From a checkpoint of a small transformer trained on Wikipedia.
Training: 879M tokens, 6707 steps.
MLP neurons of a small language model. Each row is named by its layer, matrix (gate and up: input weights) and neuron, and shows model dimensions 0-169. Each number is 500 + 25 x the weight over its row's rms, rounded and kept within 0 to 999. Numbers have three digits each. A neuron's up and down rows have the sign that makes its largest values positive.
A block is one neuron, or neurons of one layer that tend to fire together. After each block is what it responds to, as a language model described it from the Wikipedia text at the highest values.

L6.gate250:504545522520443493512503507501484483535508521513497470478503476468507496458549519515528514495518523496500467519501480538516493509497524512472457469494504520458523519518522546516512533442469455469491503494489487531480532439440522476472534489465500508508512528512489486527470519429499504480456525500458467528495489514504488497486480465494448525418518529506494500482476519468546504520447504483526481495516533483470522483478469515510501528481572459475471509485547464494475508479461561498466467471500504473517518486
L6.up250:444481523489475449523454485485507488501510483544480490437505521503502483505518506482497494489489469493476539511499532482509475492454493531469514511477531511430480509505523528468493480525506501497485521519511529574511528504491482509502471500505506465511470539487498521475538486505514550479481518470497463535508452530497470505555498489498530516528471496528492495505499508439540514508529554511501494483466480479493488482482513493504543475478472464520515532567488453503463524511461516483459544489496540463445475515
Description: Possession verbs and with

L12.gate338:504516524508542487487504502488526545502488451500511449477486455482476530471499489505486507478487472539476464458523493499509499503513524508565561474473496538484484468495547487531523438470501511521543456488465512492468492456514532524490498468512508457548477538491454564500517486519423503490490503534496489505511463535523497463522482562485491475468470475545510533476475492496487532551511477458501519470470515511492514495493483494503475514453450498475499480467486511491517468507479486531504479477493494510481526498
L12.up338:522533523492518485492514527550533526498502493462482516470540532523495455478498493516470489503527513500544531517500519543510516472490497456532443514510485507538529543491512471491497506492506524474470488492526502475518497512485529491504517484502486515506525506534480529501515483504491487479471502456554458492531520485494468472505522524508492491490514488518486467500552480511485496456537504486496527462519559472503478523474492488522489473470515448485469474538481494492458501460477481496482512533525482498530486463
L12.gate563:531541458525474528502504530514518502454520443504491509458476508494443506478462515504532489489555485505513466510545513480501508511496522499490480468499493509489522490479482526525523495478532512506565495522473542501500452467495529507446445514501471491454520508508443508510506508517476445500505490496489513511461491505518520530505490510523541504476499472538544527484488548534479496476506497484503529527459536526491516416512477503529504501486497530477500511490491549507511527456472455494526463519506484502498540530
L12.up563:484510451520474487566506494476476513438490491508548500495469496479497463543499504519522477453511512510485483481554478475501509501511495479523520452533534523538456475536510481546460494501533562537510467563503519510483446481531523497464502499437466490483481488525514544488517495503535476450466473487484490487501542508502490499548524525514476504538516492511513486481489454478544525491523474442485507504512515486491521503515503487538503471493508485501518481461528433524499518524489513509534523532491514476530494485
L12.gate598:479505496458525540493505491482514520474489512510509506493521510549515494513521486476474536470522534478489503499490520548517494439475468524515527477554559508506519480505480512507501531500498541501520512503523497461475503505432458529520514523465517478504536541526471476470524478481479506510497489477534500511532453491499564515505532501489488464550488515484478498493482422548540500503524505500526506540502472524481510464534508512513499521479516510531495512521503526531544493421544521504507537495505489464525484548
L12.up598:492515526495528521539526494510489538490483461449510490512433478506533476493503501513537472464504478436482500490493465506539477477422492487531517521543523552498569527524504482528500488464485513487511515539456485513489472498477442495489518492445489484486532500518470534535494537479503516452517464528530481511478507515470465479542524475505455531520511514548509497480457435564464452469512530477500485509496472511490508487489523540497495514537487487527488459482512491534512492488505472535511510492460511525508506524
L12.gate748:508512475522469484498525496521511497475499467492551505449504453498521442494453465510473532487499509480490505471440505547479520495507518493529489532544465535478524531471504480499515465523505537466528505533476530518515485470480475480535528490512510498493512448548471470474476497466557472490487544485489469500512507520484523512531526505499555533497491477519485483501479463506503485506513513512535536472461515503508485500470483476511482495492524462444471499464463491485508506495511464495484548496485488507489521503
L12.up748:498481465489515460496542481500460473504483499518504526541542504532517487493486481489538491513530528500445505521524516499440472495486535541509493530465430474516505476486502460513508535441485487463538505462475545534503515503469503506486547478518485525509479492522499465517525484512542494498508484499500504482510487486548460492508533513495498516494473505498478500523482472463483565488498508489485497531503485525484536462477513509546468418505470495488488543514513539507509485539507505474532491519472510490484515474
L12.gate849:501527455502522472491537507515482532491530485483482491487514501488513545486493471450547451492515520498502502535517524488465512535464455519468503477505498528514516517473503502507502525512496489496506484499478481513469507514550516485545528491437504481455448504502492513505487499432505526499513493489494521509455480523503490479483519520524512467509514535482495485505503537526491465508513525464492491494467542515531463491511523528503474493489526462509474456492559470498515520467515514505490524464476511513497516515
L12.up849:509547495524517505471501519505495457485476534517510465487527496540546438476449500538505520463485468505507493529526505519481503510544494485485522489471507488517511442492483493515489500475501536474511492486475515476468496493508535498503494505518470527522504526511504527499519512517533494509499514505451516536522425511536504524553546504519489475502447482479463538487465490523546495484517510536499481548504532518527499520544541485516536514483475478494485503528499487482530546457483533479518504530507516493484507509
L12.gate1515:474509536482455457446545530497504517509493422451491513512546492450505527539543442535481485530519559512497484534474496503472497526493478489511497455523515456489577509484489501471512492505494489505494498539484469515508508461457515518481498497548442547515488499488476497510526513504511519507470513512498478522548547534471485472520515510503513520502524467507532476536526499464500534492464488475517487533538514518479484511465477472481508514460521515472447491509478496528492499501511523503524533462490480489510501496
L12.up1515:484546511510516461500502488505489457507491471522526501461508505536502463496506487537523510520534472524541518512491523514452507496453493496507495515514539508546538529497552515479521531523494455505493515490507497471496502498491513522467479481502527545475487542510493498530482504544495502502478483456516525488496490482512493507497508456481498485470559509500509529565539520482495533457524506499562504462515522493493518529493492510487489479478468486512535555507515479568470513529454507450472520496497500528528524509
L12.gate1974:517507475554490512481501520519510507484528474474539492483469512526541514521513493470512494482501501531546483521526486439465496522523513517487506491495486459497540484504464466545494514452492520462494462539481464468492418481501458458501526504499497462487495546529502503494544466489491441499543508485495494499515492512503552509524495461560520495517517505529513474515524465534454473516505468449526501483532482547454516453535530485479488472480461470491521507514475484448535477528509493453453470502467517471462538485
L12.up1974:411513479559469476468508489485479517501486509490498468467546467480516523484518510467511500513535519541479508486516521477502493506537484501523494519511477505448534460475525495511513470478526542481500513510503486527500495491468470456456512538482474518465495533463510526462535479530536471491514479494494507524491521491501531515473514480476533495526507506502497516548493491513525530483458488455571471509479525528466497504526517467505469499481507491498516528544475543482477507465450512502503504481475478480518506554
L12.gate2653:503480481519474506483472506489472512497517497502478498493497487509493474524492475504518478532529509461508514533490493508487467517514500497462513541549518516497519492454515514453486444543516505475522536514471483505510455514474463532468507510482479511503509506533541511526509562529524482474510465524470526500498526499511525493543494501483550521513495464489537485498496458539472484515498472484511513543510523505512485456482508487465502490455501514477503476515491455485498532541512443483518548503469482529485482504
L12.up2653:483485508483467479491512503525511527487490505511542519473456510468561502516501540506467516467520516503503521482498501458518495509510509562480506486488490505494492493422525505524500493480452536484527477528471535529506513502550447498475537519482526494488523472512492510463492519520552484559500509471463525472521506497525483504479488513466497521507455505485514510526537468461415526486484520539491508529465469530527512463490473499523494472519531468463508445522515515507522480538526490457476543509470481517514527518
Description: Inside proper-name pieces

L2.gate63:524517468501468488519475475500506518491471470493535480491497521511463494526502507459508490575486495526503536478490480479482561531529479490522503504528464446504487500500495499484486504525500490474485487509467561488504466478500533520482468466490561542480485435495493496497542474506433511471455518513471445500539518513494528511472497524519508472493505473497478487466476486500542483484502510480565523536485456482533469504485530473464536539485490477485483506487489495511550501497488507542483484501506532495457484510
L2.up63:521538486529480449498528478514515486498460478442513498495527526488515502518484473525471467482441517553515482459481495489484512465516488472545489507492499499540486503548467465480498484508533482537534468487486509474503455468509485480498487469492506491481512456471515494491532490476448488508491471482471524459523503512533510501497485541479519482482498507483441510533462488493506489548530499511549488463514517471526517489533545516526551474503492496492515497511516518534492463435536504519509517512490560492471453526
L2.gate844:549520511487473525485538500452476494514481504546507475546486506466523496488543492500500482501445517482435529499468495492546512477512502507511497482514483459539480520540515463476541491519481496475529544506524500516539507469488521510458507465495495469480556493475518506502552462500468481514481481501475528526482457489509490508466494496490444494489523454496484497536503501458506533532529501506495499533513519508541496567527425527495504456470482517461492503495513511554538523506507523507451478483496490506497504487
L2.up844:526513452498467485519526528510481468505467491505502509499481470488470492485518502510487481497455483483468505508464491504451502534504491548486526508519492457529532502530486486520516471495486505508527564444512546549531532459493504494463474492513503459505537471549551491501521509502456499478503477496508534512507475488495509499482495503496494495457496511518481496518504516490513490519482533493541491487526493450508494555481458485505505495496496475503484534502465498490515529501523524479505457495528500483493502484
L2.gate1289:436498536517468513496507483517458563475472517509528527542540497508534456496517510485496498475477485515489492510539502534511509454520496479459495499533515508514535510518511481490531498479513508518490523477430504535481489567472461485500515482503505502536455488509523481530494475484489498500477462505482533504512507538530502543526523504501522513471487467520488522529470499521491495485514531462470527522512526451506510542464515501485492484442491494508528460528485510485504481510489502536471490506545519509464478527
L2.up1289:439495520508507518468519517491522483506453521489484535472552475467479502520503504522488532478491519491477540501556486512513483441538517551502480464513493494485525501438526543508492497482558502463493485517522481505518514524507468497505505496509485507555493523521497512535495516488501525543498505491456476477496475518528511532501507530525513511490501503533475512493493492502502453508441531467498537525502471496488525521515473506480465475539486506493509475495462470479483490530499494507443488452518507521510499536
L2.gate1751:489522460473517546528524488544492547453511523487500520461502518449499468479474488513517486489493521472474509503493467451477466491507484491538446526533521505502480490510506493471506489541520476494486538480506499480549496465527492489473544517528529545527487482521508509498461488493472519487550524511498483502490524509513472475489489497467462468449505464492497508508477551484510504479482477525511470491476471472509531470510469512506513517488510457471481502511493456496490540502506525516470453534525459455478455514
L2.up1751:488493529497492503496513493492530504522526543482480490537478516490455484506470472502554551536461531533513538539539534470494520477555532501556460476506506524446489465512525530510458536502475483512465497484478520494474488510508464466517492464464450507523520529445460531480482494528470484479480516522485476497517533479489551512549492466509470489507499503502515520525461511493522524468468434484530516498512529485474568510484522514494521500501495486534506534497484479532482494495537483530486509471491585475465494518
L2.gate1798:465541527507450489479461461515501491550500485549506493467526490534486462526492477474514504495499511511514546595460512516506473465465499494517504477523501507479456490486546485509462470496550500489479495482504489540463526539520522492546496497454477502511526501500474497534489493445532488525517478522479476503488497516525533488488554537501510463571524497534482476491539486490506523465487515512487472490460505519529525486477486507452508502475554496493482516480482498498500468494517493521505505525467484487541482536
L2.up1798:469558503516496477500524473523501522523483470509500545522505495507518500492504455509493486512502507517519522513504518521520551510542488531500517455509489489512503524480556472532477476505492506490516500487482517506468495525544508501507510464460492521520514480493505493565493427442505487492524457451500491533502491517539529501521520503524474483512520549527481486488525505471490494516528514534532499525508499490507493457485489500503518510439553459515462530465441513498487475488509480499542512512498495490520507507
L2.gate2568:515521533475458523489484483524549513501511493511494472455514468524481491462490501482513494504506511518461499490504508508502508500522509520517517485496484474514507546505527515514493467498481478537474480505478466491527516539501525501494531509474502523500492464502514507507496475520472479472484531515501492487475455493534540505438518446497519486537526527515492504478502540472497523476515488490456519511499459527494498487511444499487564484495525480532480509536532500511472533546474521565509503517523506499500535531
L2.up2568:495501466460523481505506484512458494531498479487500491500529504521483518458527490494500487486473463493526500545560509498471473471565536531542512518516441552448512470474501504507501481497547532481499540511476513525475497491509468456510506564486468526502482486472502475513508513512481457523491486531499491549511466467490515489493505523490493492474514446470481514524500508457511485548484503498505505499507481496511542514511455468520514513514526543506490515507478488525505508520500481468473448517570491512474521446
L2.gate2579:492487536493526517512465519511502429533542471512548477450533526459501495500456497470504536501486536540497489585493517515507529476538517496515491480515480469454531506513511476493450488519528482483500495491493555519509500540497525499502467520515501555478513510496508461506508492504464491490506491495517483475521501489499557499509491497499516480473512489515483483507542526500498529504514500498452488537552468499493499473534504534495480517468479491488501486486500510518525487480511499536532499496518537478464487526
L2.up2579:487498540487511516499499503507513422532509482529495518466515511477468464463482484428477528513514544511507512562544519515485525481560503487508496441559473478477499493511551481499514470527514504517472475498507516530474502556504520524464452545505510565515514501518509505489482464519439488510525508475502449518551485518495551531499504511525508469492474526528484523500536511499521496544496538520464499502515494511507495519506533513548479520475484452487480484514451511536497509516542507548504500500502514543515530528
L2.gate2715:538463467502509529499497449497486514512495490519485528457466506452518479489498463540451502581509492527433494459508502508473514534508521534511526479507500502535483518516494486466466472508487473488507466527533558524493466507492519524510480531498532517507484491519440452555486489502491457504502519515455476521475492517486476484482471472494531519484496512525490502499498519512451500494487486491476499509461468541492514462459514420495500504519501547467484526539469480506523496483472485510491513503508494525510541518
L2.up2715:538451456521511517526489482477498511507491536545464523488482498501514500489482484538467535500500537512439505501456543486495481509498537483495516525520512536487479551483509518477446455508487493497498470533476514538565475500522478469510506530471543531496473501481456487558533500488489446486550519547479454497512491492473498510493508501484506478461504563553483496528508516489461496516516490471505488502474478507512504473516543467527554475541494499514486496513504480507522490448513508521520508528506501492490544517
Description: Name-initial fragments

L12.gate1454:476501533448513510494482495498483552458461466536474524508498553524464493505477495508517495532535475484496500503469486575507515479523503521507518492513483532476473475493490489512459548486507509507552509499472490481520433510502486517489480485483506481476508509462468499509502547530433497472519453501498501515518504510521467506508508493529501457562513516482500525505530468495489500449496462485553514570496500506461499509499482521474501527518510551522490525508509472481525518485454533480529475484530493558515542487
L12.up1454:468525514484499494496499525465510510550492496504469487491538493521461520523506480495549500504461517488502458473502497483533483501494531496473490485507503527506520456503524466493499551442508439466514511464509475570479507465510480511485490486477461493515507506477523436492505490507526537501485520490508468503498500514463497514491468474516470561495484470500507504501536501475517507467506478494476483539499471472517492482457487523544489467473521528498519497479538488546535530487489525520493523473511506519448484498
L12.gate1567:533512513495529485488471495553497538532476496482508490511509437502513458514481468510480507493481494497518489526505490512513571525480486483507539531479528515519488492511516503501487515472501452505506522528494530486452466452504506470515483468503495481486469531488458522532468484538484513482496528499520537476478524500511525521499496519535514500521515522509521524525472550535468514512471478525499478503508508489472496529493484487485491542523538478544486538495501495511460476532509540517516529468527507467446502511
L12.up1567:493502520502493494492581526538476496453501526517553461469467524494496520484522435529541503497506510483489486511494508513513485521514501477517421553474525477486487497507518516572535402512501459487488481505512510497533511499454541504482466468514464480491516515509566493468498482545501549482455543505479483491512499468535452498517498498503480520467469511505510505512459453497527493524497517512487524483472536492486447540462479491534516508522525468583471505487495511507514522495458506517474495481499437502582483552
L12.gate1757:511528477533435479527490554506508517446494504524477506516473489494517518502529510482513523510519518552501507473508530530451464493454523535503501449493541474498505490505492506527516472524492512492526502489487486535488476525466482516504477503513485521533543508494492456508489503466512530529484518492487457532474489489511487468475476525488504520492502504460478553502465466504499509498489485505505513512498474491510485471515514532514495506544504543526545493512485461484534502473511537486500488471496521486493509504
L12.up1757:552489469530492472523481465468527457543497497506460513463501473493537472511524499494516534532498506540496493513508469484526490518507464512512534496517460532530535514486488541527535444522531507474499499484524522523513520506502475488489463500529488533468501478487525538484460460484470487480490512497480501521485505473507468475483522479510511481512510510501492531523497471514527518468474434489502512553495440482479503542488456471494491553534516443477494493488478471511477504514463509478490547485500547538532506494
L12.gate1903:480553481480499460502469482491497489469498531499483520556474479501517504452493547478499480480513504521531495480480459482498474517489503479487489505514520513481516474467525484510460527549499555466505503472527488520502509487496513473497483490524510473506534526515520492502492489507493535490506506510522539515481522519445459487513499514521467517522489510510538473537507527470497501531512519485504495517480453449491468517499506527453499512499500510529563499526475463507506518479550477451529497509501475484430535489
L12.up1903:537470503484490487535512522477490541515498493499507536494509437482487511511513514497467507485512535531521511494444530473502465532455476489507505478457473486514532500487448483538411493424501496562525485487503512515495479575476475485484498471533502496452551504500479479496490500549510492500495482496474492475530473511508484480522548502537477505481478486477536504492484506507511547490458473517531453526518487437480503501477469510475491466532481565500495497477483502520478522500512531534471498502493518455483494488
L12.gate1920:522540475486493415512526503467518490527506483458499518476528467529500498511494458462514486507523525479500489459505505515482509471494464491483465500500495537534515478475469491537503528508502548499499468505500474556530530522503466551510533474503510513488444515486513527500479490506559506533532518487503532487461495513483478493502517516513498538510483466496475487537512525485458479530490494508450485526539471502453528506485505493489547504460521499540520514487533489497497492480456496476483539528493531474493497493
L12.up1920:538515521478474497533553506480515519516494464525485499514551475513538484550509483464516514478512505461498454457477457522530506484490469527506467500508500525544505521532487534518492533519513527516465511476494517521529480485478475486502496488475455494565448473515494533524533533488533459507484530489559517495537473452485448450507506496493419493510495462503536474522501552482456507480472508513488472493515491487488495489484506492461503497478472490455512478470495506526529505529497496480474530506504490500486497547
L12.gate2422:506486511479464491476527504516524469496515498496526502481548487513501463486500508516531471493463503516499534473509515512513511495488480513548500515535496504474496497493526509475527444481439490504465503479472504549503529495496503508495476489515453484450487501474468495495501477462512505557516454472468507516478552470470486505495449488505500474537572541514519476485493490520478488470505504490556489511483514491507482455520465487554488460480497513492515496510481486493474540526523522507549482505500497519481470500
L12.up2422:482498514503478520484524478478500485446518510499468461476474505541482475470516512514541516450469512545448510492505446506513468479456481474433504505490531510523456532503484530519513486498590480483471449494542504542528495534517492503496521476516535480502491485511456468496497482442491500468509487468474484505462529487493452535531521471513498483486483534464497505506467477478503495483462492485554463514451515514522505453500478506493513521497500528505513497492470531512527517505453523516530473485438497528526486459
L12.gate2580:480518488470535475461485500531546433514514509479487503486495516482471487464432507518526472471538517489519480467457489509462515495510505495498515486495503474506466506455462510567461497548503525505509537492522532523487462458449493495528510563455488468512560486522470479506498508474494527537537488437502503442492475520484479493450530455500493508513509551510541475508520489514486502499528500471522483484464520510477506457503501542489480490496498555549504491485489525498493556497485479496543522488473543508489528555
L12.up2580:527509478503473516465496505535516493473498497515468499469541504482505514479514505538507513510473474543508508494487517480530503505504512491532481470515493524503468488472515504495498520519483493481512486508509502525596491472475500501538500515513512541503494503542497515480505496524493503493489515476541528511491494515533529519455517521479482507470519491499505520436524502489472498488452517511486505466502485515546500476514477533535488535480516478494490496506546515505533516510539542525503441522502510485472526515
L12.gate2583:562518520513554519477468520521482487539500481514506452470536486523494498514504491515496524474491532512502462489477462507509468483513523488488484465499537477480501505516539468508495502490483516489498576453503471512503499494486499492481472509495511508511525500491514513507504536541512505533510529462495526478515506489509511513463484524522526515515499473523525499520504462512460478456507509489505499494474504455471545512531474505511561510530569493493481481477501499490519547510496573483499520489495477484495546482
L12.up2583:493491471466496476528504478525503459488537539479469526522529526518497471516500500511493518462500459538539544488472524485510452482481497527511534510509533467516494485472450500537517463482456463463496498507462511539537549510496503477538494517501486495534437505516501525454492494470521554472487506493498512485532509475487498522487457499473449479529513458534482472494501511500537528527532482510517502516492509477540494488485498543494490499504448511534514482539511520477485523501484524501515468484521514492468483473
Description: Auxiliary before predicate verb

L2.gate106:499494510480495509515523507540498474490499480469509521471470530488511525486507497494494469524477547480489543520534481518482480489469511468525495505474480468531521487499533512518499472491491517538527494501505487518505515502499547500469461467492493494514468488447489481526486491497501537495544509506437488528526483505510524512518482530500471490501538474520472486516490489520492549558538482480493503496502524526522495472488519503532472454493509453561477489467517504464495501507473505452521533493449522502492507509
L2.up106:474478495498473490473488503517487474487508521496478498472531496459492474471534500528523500510468544460485483509485486543461474490478499467490524489509511489507486537463484478541476478512463483471534527546502491561490487487523535489527507506532496510524527515537481505413535516457501490455496490482483494528492540515481500518495531548481557455510502533540501540496468544496568501467488457489479539496507493535544494515479481527472507488448492467497477520464469485478484495527520459458479501504533528506463519468
L2.gate828:519527538423503543454534531570545485502462468474485498552476508499505455486508515491537480525492526482533525494517522517487471515482462453477485496501509474520508496524488537523501504510510484528493515515537491497506477473508496498450525520517500466525513463462501456475483532498475516505486500495473503473527489492508495480536483538468535429542507469518508495496521552463500454517518490513440470468507509485534458449515495460483514498494538509481430469520507535488462489514528485482477476515481528517468523481
L2.up828:461491463473514523528527526483513477486472516495504491502512514484500479482502503518530522513536499448482511515531521526528475516480526522530546507541494453499469540471525495515514523511512538514482504496514511560525497441546498495465505452497531483501480520490511506478525472554483492491493504450471495494487496493496510468547499555529534500555501477512436488523502562528544495522480527519465548513482549511499498485469478478482500426524488480519457413525532483476521483496529480460497456524527489525496520515
L2.gate878:493478495484465466462447476473514488448502488460490447488448439511525497505510517498507531508557501531499501470501478480504567485545478472473448501515554529504520539518505543480521485456505509536480518487473514500498490492520497456494494543527512495505491519494512504573470533475510512539505495524493499527518530553458481513540523545492510503496495542468491460502499514508515482501492477511497506493479485493535464520478464550473520507521483481490530476513525523515482469479525489498564484474540466489497502474
L2.up878:524505506475507524522504484503549549524518510508463494509511522515519495504526492506517532476525524495494510509503502453493498500499516525554494531490498536504528493505443520537507490505477463502478513479495475561489485489458494510517497510496454541561507482507494532494482447493525499485512500537511462571516480478527562531499516532536500519542480467519476498520482470561468473489499490467512529458498519489500510516506503482529508463468513518512512466490489506512501534535530504536513542494524491445486525456
L2.gate909:520464471494474534495517510529513463512503500477488448525497501493515518483529520510507496488523521542500490499514471469488510489490475488506521471459579557516462495488441474526491515523516566514496496494515483502513515471502517475470543534499525500496477539478495506507492485526491490464495540497518510525487543515484490491541508537509514473501444514497508461480494530478488543477547499534492498532482489536512486461464510515490464457458503498454488505479491481508526498505549567492490484511457492544478493511
L2.up909:511510467518491515470527471517492542504491515503502507493488507461545468500498517539547528499481466502465512518470482502535490493438484523445482513513527502522488525530469495524469490489475532481484468487457524536523487539538480538503521520483499482510460523486491520461489507519482485499508535450468464488538487494525474512474503503474483452456524499522521511510517501485513485532498487460464479534502500521466546490486509504483512486447481522479484490529497516517469515484499508548518504500512501498511505509
L2.gate1313:521458507489519516489459480521510465480499514515506485484486494496494508443511498518503495499483543504504471487530473506561482505538510528493489518489515574503558470504505521491488548525518464501511494488542510465460494524536494475504503508492489507474500502497466487522490471485486492554504479496478489481500476479489527494517551518464509543481474514530540498506495571489511526525557488524506512509479476512500483466483532496501503508492498512514486493496520514458452505529503483486520501519532497496479512504
L2.up1313:502510505503472540511485473537545487573468456494507524486444556511485486483530479521477450518483504498490502478514490515465505496518554516521520515490506489477553515449483504516491475482500505464515522517527501503484517473471506450530502466491481505497509508496495520522509517498486514492483541477477516507496527439486491555483502537486514516525523521456517487491476464532542523450496479495528496479502474498471486533503506466503494494482530479482488496515465511489515521523517504503469486516499510477487492442
L2.gate1528:487513532493490489520497531516488547528488533548462548513481506503516516470538474517460470497529487551507497507520498532501521512522489485540483517501482505520472523521475504506492471555473526500498485515501486486504479443498503497523512544503514493524458475517464553550485488499542486504477534521498483477500512494474499475503463507477511505487495486458462506486538540524476492529493530484488533549514530509426501509472487478510519489501535517479485526481543505472487525459529553493493538507478471479452507487
L2.up1528:494489464502488493533475525525533521480509495511490515523482551533546478486550488508526497512484553512517512500502461559503461483519498491514473509467464536457492510516492501534530483544463506522493530481499501490488476502513494491494482507442484484508511469497513469511500485524534507499471492495464511512548473500502489476526431534490493503506487535556520494510498507474487529497533537503496478473535517466533495541489482452524550514472533491495463521469530509484526541511490487534501473465488514499481475504
L2.gate2198:483483446484495477465532481502512471462485481543497520491487492505557520516548483500468484520486459524470501515498461541501556448474509505520473499493545496498488498501518528488540517560494480507567556520524491466537501532536495439504514491511500517507488465495478583525515508477542478507503474479488450508508500488503457473555526507473498505471533484527474470543528535512467527540504495519506472479509494520533501509499527478488551483494474487497526500477503482528452496483490480490464494498508517507503526528
L2.up2198:512497496491504491521528506505483473524544519511537504497453532493489541517469489529487488448503462502544507530492451466505471505508534521520459541474497516501537487500458525456504522461502478492525539524496496479510520521498535517476490523460477478483529521495525502551467523532501493488442517530478494468509470491477495482492527481497483509497480529518541486496510502512498495522510482507538511485474487434493514468494472514504467487520543535507489446503497494440490497516518470547503500485534520495483494526
L2.gate2226:470512524530476449514517495546494507508458534537501515536508435507483478442496479532508521511494534478448502485512457510474500492484499474492523471449515540483459514524506485439523498510483498488504524469502533463507480471516492501492504553538456434532506477450507493477502495475555513487501546484521544528512494532505529491506481564453478475528533487511519519525471533503510485460529477511533484519483520481512515484491486474520473514495488551522480489513509463515478511513544516489493529494522522497491510507
L2.up2226:488513543515487522527488531513497503497482489499494519506551510464529473458453488497490512449499500513516514507487466488549483497500509476491495530502477554554494530481500529526524555495530499481525519497519496501482508464487479478503529560487549464499528491544480445500520486466505499501507481484450538525522469525537487517504499504465544502473485531491476510514523512513542523506509489478486504491499507513499524523448448481477516476456531525529483507492514505490506510520446548492517485500502528531484483493
Description: Adverbs modifying predicates